config.toml
n_layer = 9
vocab_size = 3643
activation = "swiglu"
norm = "rmsnorm"
norm_place = "out"
rope_fraction = 1.0
qk_norm = true
bias = "none"
parallel_block = false
init_std_o = 0.00778
optimizer = "muon_variant"
lr_mult_o = 3.0
decay_fraction = 0.251
final_lr_fraction = 0.0
seq_len = 128
MLP neurons of a small language model. Each row is named by its layer, matrix (gate and up: input weights) and neuron, and shows model dimensions 80-143. Each number is 128 + 24 x the weight over its row's rms, rounded and kept within 0 to 255. A neuron's up and down rows have the sign that makes its largest values positive.
After each neuron's rows, "fires on" lists the tokens most often at its 100 highest values on Wikipedia text that the model never trained on.

L2.gate493 [136  92 124 136 151 110 138  89 150 121 113 142 137 120 135 153 160 141 129 107 106 125 122  27 100 117 114 111 148 109  83 155 155 121 113 104 121 157 160 112 151 128 136 120  91 140 134 152 147 180  72 110 143 141 129  96 116 113 125 161  94 116 124 141]
L2.up493 [138 102  92 152  87 113 124 104 125 115 111 123 113 153 165 133 186  96 103 116 126 191 148  91 135 119  97 127 150 124  98 125 128 116  86 145 129 160 159 124 135 118 110 102 140 115 106 162 112 160 150 131 113 150 158 110 171  82 137  94 145 124 114 123]
fires on: " art", " ground", " Sant", " information", " organ", " part"

L3.gate397 [147 104 114 100 145 110 130 131 130  94 117 117 161 120 124 155 134 138 118 103 139  80 120 127 146  89 114 131 117 156 114 112 141 117 139 102  97 128 101 130 136 160  69 116 142 115 121 103 148 149 164 139  89 120 118 122  68 107 122  94 109 133 101 147]
L3.up397 [167 158 124 123 144 111  99 150 125 154 122 115 134 145 169 163 113 170 112  86 107 151 116  94 137 153 130 124 110 109 111 133 144  91 130 117 109 122 109 136 129 118  99 120  94 142 138 107 114 143  86 157 129 132 142 134 109 118 144 137  69 132 127 150]
fires on: " larg", " polic", " invest", "at", "ootball", " particip"

L3.gate420 [128 100 123 115 146 118 129 152 132  89 128  95  91 129 129 110 168 155 120 174 121 146 149 106 147 107 136 107 116 140 107 115 133 122 129  90 149 110 153 108  95 150  86 109 100  99 132 103  95  90 136  87  97 100 160  99 103  97 128 139 117 114  75 125]
L3.up420 [143 114 104 131 103  96 156  94 161  84 120 125 136 125 108  82 115 148 112 133 119 136 125 111 143  91 113 119 131 117 119 125 130 144 168 120  98  88 117  85 101 152  93 121 121 110 151  95 119 116 114 115 140 152 144 108 162 122 117 146 127  97 100 121]
fires on: " f", " comb", "F", " ext", "ont", " Cont"

L2.gate306 [126 101 133 131 118 103 119 119 126  85 126 106 111 163 122 149 171 173 166  96 154 104 117 106 128 141 109 112 139 117  73 119 138 116 134 105 128 157 114 107 113 131 175 105 146 114 115 109 120 140 145 101 113 126 139  79 103 128 117 156 114 134 141 117]
L2.up306 [153 171  92 136 152 176 111 124 122 139 108 125 128 103 132  89 142 114 136 163  68 113  88 135 122  91 130 136 152 131  89 122  98 214 110 132 139 110 136 117 149  65 101 125 137 111 136  86 117 156 123 159 122 137 115 126 137 113 174 118  95 113 115 112]
fires on: " ind", " Sant", " Ind", " Grand", " sem", " med"

L3.gate324 [126 127 125 128 150 121 137 147 147 119 120  97 127 136 107 139 142 123  93 117 100  88 161  99 120 142 152 123 114 128 146 156 163 131 119 144 105 163 156 127 106 159 151 155 136 112  92 166  93 109 111  83 119 132 122 125 144 141  85  76  92 104 131 156]
L3.up324 [169 135 101 120 133  83 185 192 122 102 118  89 145 144 100 119 119 137 102 136 107 145 145 155 148 141 145 131 162 133 150 114 148  91 107 121 143 131 178 132 130 153 138  85  93 166 110 124 185 156 129 110 115 126 109 143 114 135  74 127 133 128 157 159]
fires on: " form", "-", " Form", " cre", "History", " Candidate"

L2.gate330 [122 154 136 127 128 104 138 128 142 146 159 120 174 175 110 194 118  86  74 112 199 131 129 113 131 142 119 122 181 114 123  94 125 138 117 121 116 123 123 119 159 173 157 130 124 170 138 115 150 103 116  90 123 151 122 117  64  93 159 144 110 146 121 139]
L2.up330 [156 141 164 143 122 129 117 131 128  92 143 134 128 135 115 112 126 108  92  89 108  98 136  78 157 117 136 131 137 129 117 133 132 134 110 116 169 144 151 118 168 137 147 120  85 148 139 140 144 167 167 147 127 111 125  69 106 128 113 166 164 122 119 148]
fires on: " det", " int", " served", " government", " cent", " open"

L2.gate354 [118 153 112 156 109 124 145 126  82 120 145 106 159 139 156 117 177 142  97 121 128 116 133 138 101 102 128 127 138 162 135 156 114 175 101 116 137  94 139 104  99 131 100 138  81  97  98  68  95 141 121 137 148 118 118 145 164 131  96 151 117 118 135 106]
L2.up354 [157 121 144  85 133 150 123 115 124 154 102  82 162 146 119 161 107 160  99 109 137 154 138 121 101 126  89 142 150 142 134 121 107 109 116 173 147 131 162 158  90 121 139 117 129 141 122 121 152 116 135 115 117  98 109  84 123 122  95 152  75 165 110 121]
fires on: " tem", " reg", " sec", " ter", " ra"

L2.gate247 [169 179 168 173 148 147 120 116 174 120 103 153 129 110 161 123  69 139 116 153  86 123 130 167 123 127 148 146 147 124  80 136 106 170 148 121 145 119  98 141 128 163 142 129 102 137 169 132 131 114 142 152 176 136 129 114 121 104 126 132  96 154 160 114]
L2.up247 [129 121 142 123  97 144 126  78 185 130 173 112 127 138  90 140 152 142 135  94 141  84 107 126 152 118 120  90 110 160 144  97 107 179 162 116 106 116 146 103  65  87  99 122 122 151 153 143 126 123 156 116 124 154 140 166 165 136 139 143 118 136 140  92]
fires on: " rec", " det", " init", " mass", " ob"

L3.gate515 [155 151  95 125 160 124 130 152 144 112 120  91 105 140 128 164 100 113 183 122 120  80 136  85 121 144 117 103 202 134 126 133  62 103  71 142  98 117 166 145 141 147 160 103 156 110  99 153 158 176 147 114  97 122 100 128 160 115  97 135 101 133 113  85]
L3.up515 [164 146  82  89 111 112  91 138 132  93 115 119 122 117 149 119 155 116 165 129 133 125 118 141 129  93 121  90 140 156 140 107 114 153 120 169 116 102 141 130 113 132 125 125 120 113 151 142 116 115 165 137 131 104 136 115 111 149 160 117 129 120 133  79]
fires on: " cult", " De", " art", " la", " Art", " Arts"

L2.gate69 [139  98  80 137  85 143 148  96 147 139 133 103 158 141 137 130 113 143 106 143 125 119 133 127 154 139 131 105 129  67 157 129 169 133 115 124  84 140 160 145 119 174 141 122 103 111 144 123 126 163  97 108 118 119 152 134 128 136 108 153 154 143 103 103]
L2.up69 [ 99 156 113 129 102 127 121 118 107 108 125 154 154 134 118  93 138 154 125 158 116  97 117 102 127 109 102 145 137 136 132 159 103 153 128 109 100 133 130 121 100 130  92 111 101  91 155 115 159 163 133 117 151 110 174 109 172 144 117 161 150 121 131 129]
fires on: " serv", " ref", " addition", " us", " fem", " particip"

L2.gate241 [106 158 168 103 138 137  99 152 152 122  98 129 160 138  93 115 126 131 115 120 118  88 101 109 138  99 103 140 107  84 107 116 146 111 162 144 133 175 162  97 152 111 172 119 163 121 137 134 124 113 111 119 145  84 120 112  98 140  89 148 151 114 125 127]
L2.up241 [135 160 143 108 109  89 114 169 125 145 142 110 169 112 156 119 138 153 138 122 145 132 170 114 139 139 146 134 144 124 127  82 152 100 145 128 155 156 109 148 139 131 113 155 131  95 134 137 130 148  69 133 147 133 102 122 121 133 134 130 130 119 144 121]
fires on: " Team", " Total", " footballer", " age", " Candidate", " Championships"

L2.gate197 [147 129 101 103 115 146 165 154 171 105  83 108 150 136 133 149 142 109 137  97 144 120 163  99 137 141 137 126 119 127 104 110 107 123  90  76 145  83 129 147  92 164 112 152 175 169 126 123 184 105 101 106 118 135 152 144 123 152 133 160 126 102 104 109]
L2.up197 [104 106 121 121 105  64 124 144 130 140  62 135 148 135 128 130 163  91  96 131  89 163 152 147 109 136 136 139  74 112  96 149 149  80 140 146 146 144 168 128  99 110 173 155 149 136 164 127 137 147 147 123 119 138 142 130 104 131 167 146 105 114 147 149]
fires on: " Miss", " Best", " act", " character", " FW", " Turn"

L3.gate96 [121 147 133 104 148 127 175 154  91 104 127 135 148 145 126 144 165 156 152 163 131 163 108 154 136 134 112 142  93 176 125 181 170 126 146 140  81  93 146 144  95 119 109 110 142 158 128 115 134 150 118 117 100 154 128 141 128 119 127 154 129 165  98 103]
L3.up96 [132 143 143 119 100 106 139 129 103 129 117 142 144 119 186 136  97 120 143 170 133 165 140 118 151 113 133 139 145 127 145 125  90  99 108 141 142 133  94 162 107 122 123 153 151 151 133 138 130 157  95 134 144 137  87 118 136 154 105 157 203 150 169  89]
fires on: " Hol", " Chicago", " Rober", " Luc", " rel", " Occup"

L2.gate9 [138 137 111 146 163 135 109 104 103 138 155 101 103 137 131 109  92 162 213 116 119  96 143 131 104 140 149 146 136 154 139 161 122 146 141 125 130 119 126 145  94 185 115 108 126  91 126 152 101 130  72 163 141 138  63 100 110 113  87 122 115  76 123 112]
L2.up9 [131 131 134 118 148 117 138 130 134 139 130 114 116 179 169  99 143 159 141  98 172 121 143 104  90 117 156 134  75 116 138 119 101 127 161 147 163 157 180 107 107  84 135 106 123 114 148 135 132 110  99 114 160 121  89  87 102  90 107 147 101 124 120 118]
fires on: " side", " season", " rel", " post", " gradu", " present"

L2.gate382 [158 127 146 154 164  83  87 134 122 115 148 187 157 115 123 125 105 150  72 101 118 135 131 131 121 138 116 102 146 179 124 110 105 170 117 110 147 140 145 107 115 128 162 128 132 124 166 127 141 118 120 123 118 129  93 145 119 120 151 142 119 136 127 112]
L2.up382 [144 127 128 164 150  94  80 141  93 152 127 147 187  66 146 109 138 116  92 111 103 104 124 119 154 143 136 125 124 158 119 137 117 107 128 130 105 160 119 129 146 149 128 147 163 110 169 139 134 118 148 151 135 124 125 146 124  74 161 151 108 127 135 136]
fires on: " ro", " 189", " 195", " 196", " very", " However"

L3.gate568 [137  71  91 123 125 111 141 118 176 135 105  94 131 108 158 104 120 160 130 113 108 138 112 162 150  97 140  90 140 168 127 156 116 159 128  83 113 133 108 158 109 101 109 121 146 145 121 131  92 129 135 113 133 134  99 103  85 130  99 121 121 178 116 120]
L3.up568 [146 144 118 121 146 125 139 141 110 117 128 147 143 134 149 163 104  92 139 201  93 161 139 155 130 116 128 142 115 157 128 138 133 124 143 120 109 149 150 134  92 154  84 129 160 140 117  80 120 105 151 159 115 154  99 157 148 132 155 142 127  97 102 106]
fires on: "v", " serv", " add", " treat", "ribut"

L2.gate0 [118 118 125 139 154 171 163 109 187 142 121 160 150 123 151 104  96 135 111 126 112 137 105 103 120 110 127 150 126  96 114  72 137 138  81 107 123 131  86 118 108  96 152 151 108  78 116 144 105 140 171 130 109 149 127 125 100 102 133 110 122 127 136 170]
L2.up0 [142 133  87 112 187 161 114 125 115  98 157 133 119 148 111 140  97 148  99 128 126 129 115 138 122  79 114 159 149 104  99 120 131  93  99 121 129 115 101 127 103 111 113 122 131 117 131 129 147 162 114 151 116 162 144 149  96 125 148 119 131  99 181 143]
fires on: " d", " version", " Ir", " z", " tour"

L3.gate551 [220 100  86  99 111 135 136 124 149 124 134 152 141 134 150 110 139 114 126  92 121 122 103 175 113 141 134 144 129 147 125 109 127 100 139 154 164 114 168 126 104 137 112 117 123 145 138 139 139 184 165 120 136 112 140 145 170 151 124 103 130 138 117  92]
L3.up551 [193  97 122 118 167 143 129 119 147 102 140 113 157 153 148 121  69 135 149 113 136 138 115 170  95 159 133 169  95 118 143 112 113 111 113 121 121 129 178 117 120 136 131 140 124 119 116 144 122 183 162 115 125 127 118 100 139 146 113  96 132 141 108 140]
fires on: " Stev", " Dav", " Mah", " Jo", " Cl", " Bar"

L3.gate423 [128 141 135 109 134 160 143 126 109 130 115 116 180 151 143  87 126 120 111 107  97 140 112 119 137  91 119 113 129 139 121 123 127 113 103 174 106 175  80 139 187  96 138 145 127 141 103 124 157 154 172 121 124 151 122 129 168 114 140 160 136 144 154 132]
L3.up423 [127 155 135 123 105 125 116 131 135  90 121 107 170 150 130  86 106 114  96 135 130 121 155 145 118 139 112  98 139  95 125 102 131 113  52 123  87 170 127 134 160 115 122 148 102 144 129 127 155 164 127 155 100 142 148 119 146 116 138  93 136 119  71  96]
fires on: " X", " Y", " Q", " Mal", " Bu", " Ar"

L2.gate1 [142  96 138 152 120 110  80 132 112 148  75 159 152 137  47 103 127 141 119 146 124 110 117 115 106 119 123 103 148 138  95 135 130  88 114 144 144 130 101 101 131 173 101 110 139  66  95 135 151 136 139 150 127 169  91 144 153  80 166 145 131 141 162  96]
L2.up1 [158 139 148  95 151 110 155 120 157  97  85 128 120 128  82 131 150 107 115 131 119 143 103 101 117 139 128 119 108 148 106  91 125 151 129 121 126 124 143 115 146 128  91 100  86 128 141 151 132 136 137 161 156 173 140 162  87 116 116 140 105 162 128 131]
fires on: " fl", " act", " organ", " feat", " form", " intro"

L2.gate261 [138 116 145 128 104 127 110 124 125 152 140 107  88 115 135 154 151 100  97 109 126 172 140  87 127  94 141 166 129 122  89 143 147 130  75 188 122 178 192 120 132 122  81 138 113 177 116 117 127 164 159 120 123 150 158 119 139 141 144 101 138 120 128 144]
L2.up261 [130 191 127 136 135 133 106 122 117 137 126 147 135  85 128 119 120  96 134 130  84 154 115 144 123 129 152 150 159 136 122 115 166  91  93 129 128 102 143 141 113 162  99 161 124 134 141 118  93  97  94 136 147 156 115  99 107 180 114  88 142 129 108 140]
fires on: " American", " European", " Japanese", " Australian", " Chinese"

L3.gate339 [164 160 152 135 117 150 132 146 155 144 121 149 131 125 120  77 136 114 198  83 140 112 112 100 125 129 174 148 138 144 148 112 149 149 175 140  94 121 118 118 105 126 112 144 126 121  98 127 129 129 166 109 122 134 105 134 121 128 138  97 172 102 159 120]
L3.up339 [159 137 137 141 134 151 103  95 144 146 115 149 103 109 100 123 129 130  93 167 130 145 130 157 106  73 154 150 130 176 152 113  73 102 149 124 139 169 129 123 128 145 137 133 115 133  83 134 134 140 110 169 170 165 143 158 127 128 121 110 175 132 144 161]
fires on: ".", ",", "–", " election", "-", "°"

L2.gate273 [131  97 143 137 103 148 128 139 135 145 126 152 145 172 147 143  85  99 133 166 149  93 119 128 122 102 103 131 174 142 138 119 116  81 118 128 113 123 106  93 143  56 126 166 137 104 124  99 150 139 124 175 104 128 130 116 161 112 101 119 101 137 137 141]
L2.up273 [110 126 116 142  84 119 130 140 108 131 103 108 107 150 114 153  99  80 114 157 125  73 169 126 121 158 146 139 157 145 121 139 141 136 144 145 149 131 104 114 162  73  98 158 115 132 117 123 128 131 117 136 138 115 165 135 145 126 107  69 126 133 111 113]
fires on: " Congress", " polic", " Jew", " Labour", " government", "ouncil"

L2.gate209 [119 125 128 121 123 112  76  90 138 136 122  92 127 161 175 125 169 140 108 156 148 119  93 101 125 136 120 148 108 144 142 101 148 161 158 140 119 135 116 154 135 111 111 122 153 144 164 159 122 114 108 173 129 125 105 143 185 118 123 144 137 113 143 129]
L2.up209 [114 162 101 102 114 123 112 138 132 136 132  68  83 158 142 145 138 158 157 113 130 105  93 200 156 101 111 112 140 147 170 116  99 136  89 143  97 149 118 110 127 121 105 128 127 134 189 168 123 105 122 162 129 120  94 148 163 136 125 128 149 132 120 155]
fires on: " Mc", " Ham", " Mel", " Mac", " San", " Mat"

L3.gate460 [118 124 144  71  78 173  93  98 154 124  92 133 117 155 120 120 141 158 128 119 106 114 150  90 119 141 127 158 133 146 132  99 159 101 102 135 136 137 128 115 134 102  95 154 109 156 165 137  72 132  86 139 154 124 115 135 167 150 157 120 166 124 154 134]
L3.up460 [137 114 113 121 171  98 138 132  86 120 115 129 164 171 123 140 151 152 153 137 111 107 153 142 149 117 109 157 148 157 141 130 132 139 121 156 154 136 172 139 110 145 120 139 115 145 126 104 106 130 124 148 120 108 131 165 114  85 125 143 101  88 134 153]
fires on: " teams", " Australia", " members", "|---|---|---|---|", " competition", " players"

L3.gate177 [101 162 161 155 137 122 118 126  95 127  97 137 127 134 129 127 160 120  98 110 143  93 140 150 157 169 133 161 111  80 166 115 101 140 103  88 111 164 117 164 135 126 138 127 107  96 129 140 142 144  96 151 130  70 140 105 138 132 116 158 165 110 115 164]
L3.up177 [106 126 116 132 129 146 143  90 143 101 132 107 151 104 163 133 176 115 130 106 139 149 138 139 124 150 166 152 102 133 131 115 178 160 160 139 165 137 123 141 118 180 102 149 118 147 103  94 160 166 101 115 116 106 114 128  98 109 130 132 130 102 120 125]
fires on: " born", " March", " Title", " kg", " fin", " rece"

L3.gate1 [155 126 149 100 117 133 116 174 136 138 137  99 139 136 144 134 159 167 124  86 119  83 196 133 132 170 130 152  96 134 122  84 168 125 135 109  90 171 120  93 120 147 147 160 146 119 133 117 129 160 123 114  93 155 131 111 128 117  87 143 128 142 150 152]
L3.up1 [ 94 121 137 144  99 184 176 125 118 173 118 139 142 149 148 126 144 137 119 121 139 155  95 149 115 147 125 134 132 135 112 136 117 169 154 127 135 125 149 149 104 125 136 111  90  78 102 125 137 149 125 153 123 136 155 120  92 128  81 125 103 123 122 146]
fires on: " art", " music", " film", " perform", " Art"

L2.gate472 [163 135 130 130 130 158 162 107 130 137 147 132 155 128 157 124 154 157 128  99 138 186 112 134 151 126 120 150 172 108 139 100 146 156  87 144 119 119 129  89 146 114  63 109 128 124 145 107 101 153 120 120 110 108 119 148 172 103 101 124 112  99 137 129]
L2.up472 [114 138 144 130 108  63 154 107 128 139 102  80 136 105 145 105 200 167 103 189 124 139 119 135 133 132 120 114 134 113 108 133 133 120 114 149 115 173 138 113 152 153 122 127 134 162 109 121 125 138 110 156 149 138 143 149 164 157 106 120 138 135 149 150]
fires on: " footballer", " Kore", " Swed", " Brazil", " Genus", " Bel"

L3.gate10 [ 92 129 167 142 112 132 106  93 157 132 138 135 136 140 116 102 162 118 132 160 102 123 107 131 145 127 122 133 115 164 129 162 153 149 137 166 126 105 176 140 135 167 106 129 122 163  96 147 122 155 126 123 159 183 117  84 120 163 124 137 101 107  97 134]
L3.up10 [165 137 148 106 109 136 129 128 130 112 140 112  87 107 124 164  91 116 109 146 185 111 139 144 120 144 160 117 125 136 159 123 120 130 124 113 138 158 101  97 149 148 103 122 122 140 113 175 150 129  72 114 155 196 136 107 157 128 108 151  63 131 104 115]
fires on: " /", " market", " Length", "ical", " business", " aff"

L2.gate243 [146 132 110 142 145 131 133 129  88 130 123 129  76 132 118 109  76 139 123 109  81 120 108 154 118 116 127 150 117 148 132 151 162 130 117 102 125 124 114 114 159  94 116 150 161 110 119 122 138 125  96 122  95 125 169 129  85 144 142  98 156 132 123 123]
L2.up243 [134 120 127 124 143 120 134 134 106 127 125 130 164 146 123 118 131 115 109 148 152 147 158 142 115 135 142 118 126 130 122 105  98 122 117 142 118 172 180 118 165 126 104 111 113 126 129 120 149 127 119 100  92 144 165 164 134 154 121 153 126 135  99 122]
fires on: " invest", " based", " eng", "in", " Jew", "it"

L2.gate123 [145 159 147 142 100 120 153 151 137 133 144 125 142 137 140 126 127 160 131 153 106 154 105 140 130 114 168 161 174  96  98  77 156 116 114 123 130 133 115 124 149 131  87 126 147 117 121 179 133 160 144 116 176 168 156 103 181  70 146 134 127 148 103 140]
L2.up123 [145 176 113 146 102 142 152 129 130 130 175 125 148 125 169 137 145 117 118 149 107 182 106 130 154 126 160 158 184 128 102 107 159 128 124 100 104 126 137  97 122 101 115 136 139 145 146 171 106 151 162 147 164 174 173  99 161  82 164 169 116 140  98 125]
fires on: " Pol", " Sant", " Que", " Camp", " Mont"

L2.gate424 [101 106 107 142 150 108 130 181 182 139 143 115 109 113 157 117 146 141 127 178 129 111  96 142 126 132 129 114  83 131 153  91 200  80  92 115 137 144  87 117  92 116 113 174 104 142 131  89 108 147 114 123 120 151 114 147 165 150 114 139 122 127 122 150]
L2.up424 [ 93 127 142 137 130 138 139 125 130 102 125 174 139 141 147 154 151 152 141 114 151 136  83 129 109 103 110 102 144 166 177 162 157 108 116 123 113  75 151 104 124 128 102  58 111 111 121  93 131 160  66 109 152 145 134 144 197 163 150 165 126 166 136 119]
fires on: "av", "um", " de", " served", " Department", " Jun"

L2.gate246 [133  68 118 123 139 133 138 144 124 133 112 111 122 120 160 101 115 112 142 143  58 163 113 179 124 169 103  92 135 129 113 133 156 119 141 112 138  84  95 108 147 153 110 139 114 146 133  88 107 108 102 132 124  87 156 153 153 123 128 119 162  94 128 160]
L2.up246 [131  64 147 161  91 148  95 154 118 126 114 140 113 130 126 133 130 166 124 172 119 106 112 138 116 121  91 143 101 106 129  93 164 134 172  91  96 157 107 126 120  91 107 164 131 105 128  80 148 112 129 120 172 134 209 149 109 173 127 112 162 125 158 130]
fires on: " 19", "2", "6", "9", " 1"

L3.gate392 [140 122 167 172  99 100  95 137 105 129 112 138 138 112 115 158 108 117 100 137 139 161 111 118 136 136 149 146  75 113 117 174 152  76 183 120 127 120  82 137 161 152 105 114 139 156 119 135 142 154 160 157 114 137 115 125 109 101 156 122 124 130 126 135]
L3.up392 [142 144 189 130 118 135 150 120 102 172 154  97 146 150 124 151 150 140 116 160 161  87 111 153 154 140 173 121  91  81 136 132 148 131  94 108 140 173 139 110 119 134 125 115  96 122 142 109 124 152 133 149 138 132 121 121 114 154 166 151 132 112 127 140]
fires on: " s", " ship", " “", " Album", " stand", " USA"

L2.gate281 [130 121 129 107 181 139 119 123 118 131 134 106 114 127 122  91 129 138 125 134 152 137 129 106 133 169 172  89 177 108 155 122 161 130 118 110 131 104  97 137 144 144 115 127 119 120 144 127 125  94 168 154 127 117  88 157 134 155 153 160 165 144 151 195]
L2.up281 [122 127 153 125 193 114 119 121 123 135 151 141 134 111 130 112 136 122 110 127 152  92 103  92 174 147 120  89 123 146 108 120 155 157 122  99 117 124 127 129 148 133 183 118 152 155 112 141 179 156 133 142 148 109 130 122 146 136 125 102 148 112 138 164]
fires on: " 1", " 196", " 9", " 190", " 0"

L2.gate435 [154  92 128 160 124 126 136 181  90 133  79 146 162  81 127 113 102 114 182 109 105 147 107 114 143 141 144 118 155  91 147 104 115 160 156 115 122 161 118 142 140 115 165 141 139 134 137 148 156 162 140 136 117 149 176 154 123  92 128 102 107 117 153 105]
L2.up435 [168 117 112  99 135 140 158 127 135 106  96 121 110  90 135  96 113  97 120  92 115  87 103 130 143 169 156  84 104 119 145 103 111  75 140  94 135 124  94 128 120  93  92 121 166 150 126 132 135 143 132 116 153 111 172 149 136 134 106 121 112 114 131 116]
fires on: "}", "History", "]", "1", "8", " music"

L3.gate199 [169 134 131 122 107 129 128 100 157 110 152 111 179 145 133 109 115 159 142  97  93 108 168  84 125 167 150 122  91 135 111 193 177 132  89 107 123 133 116 131 100 179 102 127 111 174 135 148  98 130 121  87  99 184 128 137 127 121 159 119 143 149 147 101]
L3.up199 [153 134 150 115 118 124 147 157 131 118 123 142 126  76 153 129 115 148 105 127 131 132 161 105 139 110 188 110 158 139 115 124  90 162 128 139 128 104 108 151 126 121 150  94  97 139 111 140 110 140 148 110 119 140 118 136 113 121 117 159 117 153 126 140]
fires on: " dist", "ac", " inf", "g", " Length", " Sch"

L2.gate337 [153 145  90 110 165 125 105 109 128 115 113  95  98 152 144 138 150 140 119 140 146 110 108 161 156 116 136 132 107 136 117 124 145  95 126 144 128 131 101  78 116  94 111 100 135 134  96  99 109  96 154 126 134 125 121 130 134  94 100 120 206 141 154 124]
L2.up337 [131 116 137 134  99 126 113 137 124  85 108 158 113 152 139 122 152 195  75 161 113  92 134 124 161 142 131 127 151 159  97 123 136  91 112 173 153 140  86 113  59 124 143 109 108 149 116 139 139 126 132 130 128 101 141 116 182 102 127 127 167 110 135 130]
fires on: " typ", " due", " High", " fun", " ident", " suc"

L3.gate293 [141 151 139 145 149 133 139 103 141 149 182 131 108 141 118 140 149 140 118  66  94  85 124 140 163 155  56 157 160 113 135 147 143  97 129 130 125 150 145 133 121 126 107 121 117 141 121 149 132  89 120 138 117 128 153 103 129 118 118 115 120 124 157 118]
L3.up293 [148 164 122 103 124 152 121 138 125 145 131 147 123 125 143 150 163 141 116 111 131  66 126 153  85  94 127 145 152 143 135 148 124 126 151 132 143 148  92 117 131 124 109 157 107 139 116 107 165  94 101 122 141 170 105 104 129 137 106 103 110 146  91 153]
fires on: "ist", "er", " President", " director", "ress", " Minister"

L3.gate518 [150 109 160 103 132  95  96 133 119 127 120 135 119 155 130 126  88 127 161 111 152 119 123 146 114 166 158 125 106 113 110 162 175 123 102  97 168 130 107 148 128 129 138  87 162 121  93 121 111 139 133 149 131 101 123 105 103 186 110 176 129 156 132 119]
L3.up518 [ 95 146  99 124 127  79 109 115 160 149 132 149 140 141  52 111  97  90 141 149 168 132 114 112 163 167 124 133  98 115 131  83 132 108 139 134 141  90 110 103 121 108 129  65 102 130 155 152 128 151 170 156 200 125 112 154 121 122 119 164 168 141 150 115]
fires on: " born", " loc", " Championships", " took", " gradu", "uk"

L2.gate343 [145 161 104 109 110 114 117  84 119 101 122  98  87 114 160 134 135 135 116 135 103 131 134 131 147 141 117 120 141 108 139 122  81 106 134 108  98 125 125 102 127 121 122 161 109  91 161 118 120 140 183 119 141 141 145 126 119 121  93 110 103 134 151 150]
L2.up343 [150 157  96 163 118 113 129 151 112 103 106 108  95 106  80 123 124 145 129 108 100 102 139 153 120 161 182 120 153  86 146 123 133 150 119 129 101 186 141 127 124 128 131 123 152 147 129 154 104 123 167 130 134 194 138 104 129 154 130 114 149 133 162 139]
fires on: " sign", " ob", " construction", " develop", " line", " Second"

L3.gate261 [ 91 160  99 141 123 120  86 118 117 123  94 114 117 172 129 152 152 106 149 152 140 154 155 151 109 139  81 161  56 131 167 184 120 127 139 130 144 142 123 113 119 150 178 173 149 105 114 138 139 109 132 169 111 117 144 179 111 142 111 124 119  94 147 142]
L3.up261 [109 123 145 130 111 102 105 104  91 132 111 133  94 181 149 166 158 157 126 118 135 150 140 114 143 125 131 134 164  76 161 113 149  79 147 110 126 118 165 111 120 124 115 112 119  96 139  93 177 115 123 138 135 114 158 116 148 116 112 132 122 139 139 131]
fires on: "ens", "m", "up", " num", " reg", "ign"

L3.gate440 [139 105  83 118 145 132 139 163 138  73  93  91 112 118 119 138 151 138 166 140 138 147 114 134 170 135 126 124  99 106 139 129 122 119 130 130 151 146 124 118 109 171 126 133 149 102 131  93  94 122  92 127  97 148 160 148 128 121 148 135 108 139 115 138]
L3.up440 [164 125 133 120 123  93 125 178 106  76 156 110 151 133 110 116 151 165 170 161 114 168 128 151 118 143 121 120 129 119 172 156 146  95 146 118 117 166  84 106 143 173 125  96 144 104 165  35 130 130 157 132 136 100 103 125 104 138 130 121 183  96 118 136]
fires on: " gr", " mount", " capt", "ootball", " Rh", " N"

L2.gate224 [145 126 126 157 127  83 148 134 114 131 116 110 118 159  95 107 122 102 121 122 101 126 137 131 133 161 160 103 171 171  97 115 119  99 129 128 165 103 156 142 156 139 128 131 150 156 151  97  98 135 132 107 124 121 178 114 157 120 178 137 160 125 116 154]
L2.up224 [146 152 141 144 133 104 106 140 119 146 144 108 179 129 110 131 141 138 103 102 160 159 159 130 132 115 120 127  98  87 142 111  96  90 124 103 135 114 102 150 136 128 118 159 148 108 132  83  95 117 119 124 162 147 151  75 129 113 116 126 114 119 149 155]
fires on: " President", "History", " laun", " Men", " Women"

L3.gate427 [123 144  93 105 138 142 123 111 129 108 153 142 131 109 151 117 123 149 128  72 125 100 167 104 104 118 150 145 107 104 134  95 136 110 128 140 151 146 136  83 114 126 143  85 106 110 109 148 105  93 149 155 118 142 123 156 115 132 148 108 129  82 157 115]
L3.up427 [152 133 131 126 142 174 126 116 122 140 114 136  77 105 127  68 119 131 113 151 131 151 144 120 147 102 117 103 141  81 134  60 176 111 151  91 142 161  91 100 105 132 150 129 108 128  76 151 144 122 140 105 134 108 135  97 147 153 164 118 112 125 144 125]
fires on: "W", "|---|---|---|---|", " X", "|---|---|---|---|---|", "%", " County"